Part of a small language model's weights: 6957 steps.
MLP neurons of a small language model. Each row is named by its layer, matrix (down: output weights) and neuron, and shows model dimensions 64-191. Each number is 128 + 32 x the weight over its row's rms, rounded and kept within 0 to 255. Numbers have three digits each. A neuron's up and down rows have the sign that makes its largest values positive.
Before each neuron's rows, "raises" lists the tokens whose logits its output raises most directly, leaving later layers aside.

raises: "ute", "uman", "ult", "ube", "ise"
L7.down857:155148115128131120158140098123133147149125156144092179155150143189114118177086138130116122168123101155136060121202136081141124100104098145163119176174116120097144152086122027189128103110111131098046098139124109136107190119112122070174053087129116138151169122169113181115143122145142072058109066135124088133123106067158072124165128184188047142153139083135115071168145124113127166132135

raises: "us.", "us,", "o's", "o,", "os,"
L8.down269:132069122125123158185175156099080141115146112156151160075138145107120072098124146126112219141197114078142080120133133108123067125141139147116104106125079158111176155154197151058150100161171141113159104109131110211142123130116138143091128144059102129173159103156125067163168103136133106144134162156115127161155115095143161139115138132109155104092126121122123152190109104120108152075082

raises: "org", "ex", "p", "ph", "u"
L8.down458:122130099110159111117125166137136133156144152082113141108041145189071202061139107109098183137092178131089140084113044159134157168138119172089072190114080086129129162125160125156119112136120168127129132124065153130174070131099120093158149139104080143126147147148126137096110059190063120133145180183123083125074150159138109120142098120087128117041147100114141116160148206126164078115090

raises: " while", " together", " following", " when", " despite"
L5.down251:128128143085160144166126129167145097128163124170127129182119101165127067108110108139160140144169139161098123115145134143065193175124148129141173127079107160143165096146086116144082114129145157107108123055176163140152140140143133109128182107104175152150106203101128112088127128131089118185108083176126108097148119075177119126081156180111127172149150131165081172187160172137038098148151

raises: "-up", "urg", "up", " up", "ic"
L8.down231:130170106121132178094128122115090162169077089141167075160095170101100158160109107118135091152116143160083120101050105176160112165177169070167064057166121063154169153096174097125052106139167162127077168074107131176111123093075124158158126187181101171130153132111137160142107138109119158134066115135119148129148090120090131165142172100113099164168143177096152127200157182142129107143131

raises: "ux", "yd", "ide", "ides", "ks"
L8.down834:139135138089104084218106112172095171093089067162096172047060085113184131156182048101014123088086154095190135119186105107137146122136141078167113068143134131129123121090209151178166151177127139159123102126110179089119175154165158125160091164140103117162140125152177104116137100171118068119125045131141131114125134142141149102085074137127126149110096158120155148102122143172111154109130

raises: "000", "4", "7", "3", "8"
L8.down590:121124145099111168169135181081122105103141160160125119143108152142163178138137144142107141094108097101102086129155169114101149147115113158120129161101183112115190088100187178090116122062095138079154127113168087110146165164125144090164092128060100117125076113083141104141106113153104087171080135150160119090167102090137094145170136148130089174146080102119100170208119159122156068106181

raises: "ical", "ician", "ically", "istry", "eth"
L8.down734:144086126176092131125064105156099171204135146131086144119045129114089153137104127141120083106151131170180109098100180230198129211133115107117143129086098114069146140130168109131178142146108132177156185164118102137125133149140123127164174101157137152121091080211137134122139176108179177151145144184120098056092161123121147118051184125161123158045137157118139092146062160123130140142127

raises: "onia", "nia", "nal", "ova", "ness"
L8.down621:148116107095097096153057086176136161187129188084139156175134147167125152202123128107075132112081136176147157124083102152098156147130096101138129083123132159114152188114126087125126208170140142119108136119128091130140184169101109102192184099095162112174127132135174139145103202105157105146169134090144160144121145148096058098149113101095149169137099140143132112070128129135149085178143

raises: "own", "um", "iding", "ume", "um,"
L2.down180:149104123101171128103102121138146126175076072124093107114156118179178106076130100127119117172122151066165169146145173077118131124176134117119069111110159102085040140145157058121119146143083099117100146161079125089160098084105113149110155133112138150176126157097178117189121174172134097107169166176068091152133118158102154121133084135102127115113100145110188111101134145111112113164078

raises: "orf", "umber", "ever", "ight", "ational"
L7.down289:115113100157181178199115153198194122141127144159120178089040117125144155147179135110097090172146128107120112146155120097108118111190134111136073123119056112088149147061116098083112176180098152103106154066103134048148148118079111179099158133190120133137102070070151122118110118137097129123061119156118115097125151144156145140134167119136107093111064108168119129125102103209091197145088

raises: " 2025", " 2024", " 2015", " 2013", " 2014"
L8.down731:081158164156106072151161222131127131102128172105160104143036122114126157183095125141117097147143100127081122120089069118157115191135125143150107107141100111177036129161105146154136102112138072061110148144122177118122188112137087146108091071140125136107116163162078086186128111032097123127106079164131161114139101122087136115134133140133127099116134170137130129192182141144141122111161

raises: "ira", "ir", "ur,", "ud", "gg"
L8.down256:138080088113167126173104123157156106129164173108170148165048101118115158159107130106131184158082100045148127130129118150137087098170126193097198152164111155087078195132121091184111155166140088111092132178103082123120174160147116115099079163085125067052123134151140074149117118127137167066133120165096155139112147119195154101087092105116122129139198142093073071165086140126111101138136

raises: " 177", " 179", " 18", " 181", " 17"
L8.down814:110098075152077088151148126133128122089132146096057126151093179136106141123140148116131072116106139141108057114094157132146113110053133061103164118069156168130108133118141154126182102167089118096140202137202088091121167130125108160129137123145124099135087085085172119145108155080113102169172160141110102134169121150098081186108130171124125071141109139189103157104144148137144096081128

raises: "ograph", "ography", "ique", "ographer", "ey"
L5.down420:203119139124131172097115128162138138102061177130056107148179131122133139126148201109095102105131123133128133066136086125095077186117147153078087103120067146116170196111113141096123081166089080028121124103132122149109114169152151133116147060127140119133094074100090168151096161120146153124114114194132218125127125112135124129120093136072143164172123100172110107079113095120126111167081

raises: "ually", "ied", "ered", "ised", "ested"
L5.down712:131156171144154102052100142177122118112164196132164124166106107163168141153122138116151149095099142105170103130144078096160122123124141103100157179124131072125160152115171166125159103146105112118129087071151111150142109144149099100125183089062131119114170121165116100122123129093101188143119098158085104138130125169166176097119139162132105169147104110166129126169077097036155099106117

raises: " +", " 0", " −1", " −2", " +2"
L8.down160:064159105101130138140157144185088135131130132062152114130057137101101135124171184157169130166122138115151076117123174127195182179126053133147096096090167148160131096088100152125177152114098149118129157105116121173123089119141092155119120118121174165114160075117131123137078116083104104153145171154167144132146164110155164139122124162116036123110111142155119134215058096114127176120079

raises: " they", "to", "shire", "oa", " necessary"
L2.down487:034134118146090114165122074081087132164114153102103137094137115124136112155187097126177113142075238120130170117133129132100065104091128067121122158095107088132142079071085142084094079101145154075097135115077144212054097119155139127157134116177194079109079121106133078121171109145100103167111122165090155095184126132122152119164105084063119179127141089072109150125092104113154083170182

raises: ")", "),", ").", "s)", "):"
L8.down451:171130086141137121149117031094085139147106120141103101098233148126093109107111124131169122079090147097157090106098128117089155155112157134128134112139124139072179098183190198091148141067179128084145087121088155126054125132180126095110156113065098084195125182170101141107112109152157116153138112094110104099118160161124078177120160107099131087141064108140060135175133162120114100128136

raises: "s.", "es", "s", "s.\"", "s==="
L5.down341:132126150134156107081129157175123088126180159141098197149136147145143115143126130124130176126115170103118109126129132156183095078162093172113100108157086117148156126180178128164175165083133145145141083123062164129118151097116135163105105172160133144168090130182202168087182174131169123051038106142152092107114119149136164084116115138166157111144123138168101158210107073172119080157135

raises: " heads", " issues", " rules", " winners", " points"
L7.down693:167177163150175106110054120121190160098123087126127115090205101107138140140148059169126129102114161101125112066061102203152148157137151085104078155123112140148137103152128113178140107132133085140119106117142120083121084179120162088143142128140072149106122106136091193157161173119161152170089151150107100095175074151162129093142120124096140115138089118078072075252090133075046129146154

raises: " represents", " appears", " consists", " stood", " includes"
L5.down640:084138078087144125098166136103150159104202168148116187072094138176073104189122101107082111125173145150120096065132138175150096154057121142181144109090143225066129124117114157130141132172119110082184161129089106153133140122144150099153147140143121122151095097077061112127120123182137121105091105130172133139117128205127128131038139075133181106094121083121138168144149140105110098135113

raises: "ice", "ice,", "if", "ician", "iced"
L5.down26:133164136166158062074065153100121132123050164136145122150160088122083171152085154145164120159128103093088076124089158182151178122115090132158082139111135087165097164139115174187102117093107094077153159164164140090086147142134147139118117074148123117146133130203145160155146152120098051164184121147161131092115171183151124068140112141151116158126097165139102159142123180158141126158077

raises: " Other", "com", " There", " They", " This"
L2.down471:123131148114139120135126171178213169149165169121146155153024118143170093094147162113114140195126109164135132075122142141094087126113164161144127102110160126133132049166127135132090120162123083109144155134141109164149153171163116159132120134161104108141166120142130172167111110116124145139121085166072108091112124120096108116114151102146096126096107088145150127084089143079097128130089

raises: "m.", "m,", "m", "ms", "ewhere"
L7.down463:108142201126111137096058144142133134127171163134138120130129153121059167099119138110121136129162095143094130136124120222125177125141118152075116105144170098119157122145150176091114187184154129182105117162159114174150088127144170107105114113178131061115142120143149096122100095134161133148108144166121138063103046160195124130068120134075141085107133164066142137127142112089122046107157

raises: "atory", "ial", "ating", "ator", "ious"
L8.down117:144155163152174102157151106190141106131141140132082123144138151106150184092151092067116137139171114102130121129147075136098115137182154135108100190128087126128136137096155216155140137145138141075106136125080173147161089121138118123093092078098152179193148154101102111094097148129077139132122092192125082097125196099127172140124079144149149117091097137134100155217084179136131143131128

raises: "n", "iven", "ni", "c", "well"
L2.down133:101130193114119178126130175126121087169168134161127108175103122159140126115084147140124111099108183137136116134112093092114143153106134123118112193172140131123166131182130105104148148140157122142140063081170135162107148171126145142131135094160092101093159156164115098198169047138119154137135144139166128122151126180150157067089127208142109115130144159109138111126036113105157110097152

raises: " order", "duced", "duction", "clusion", "duct"
L5.down343:154175156145150095137181120164102104128104175158176160171054170159134076112143116106144169147202133145102148139126102124114103150082143113122061085145079064116074180159088086046078093108132142136101126109106182102071064137101119078173111183161128099125151126167110132198097151131100135136189153171081133097051112134117139098120114188123103107107176171119099128211110127148167162089101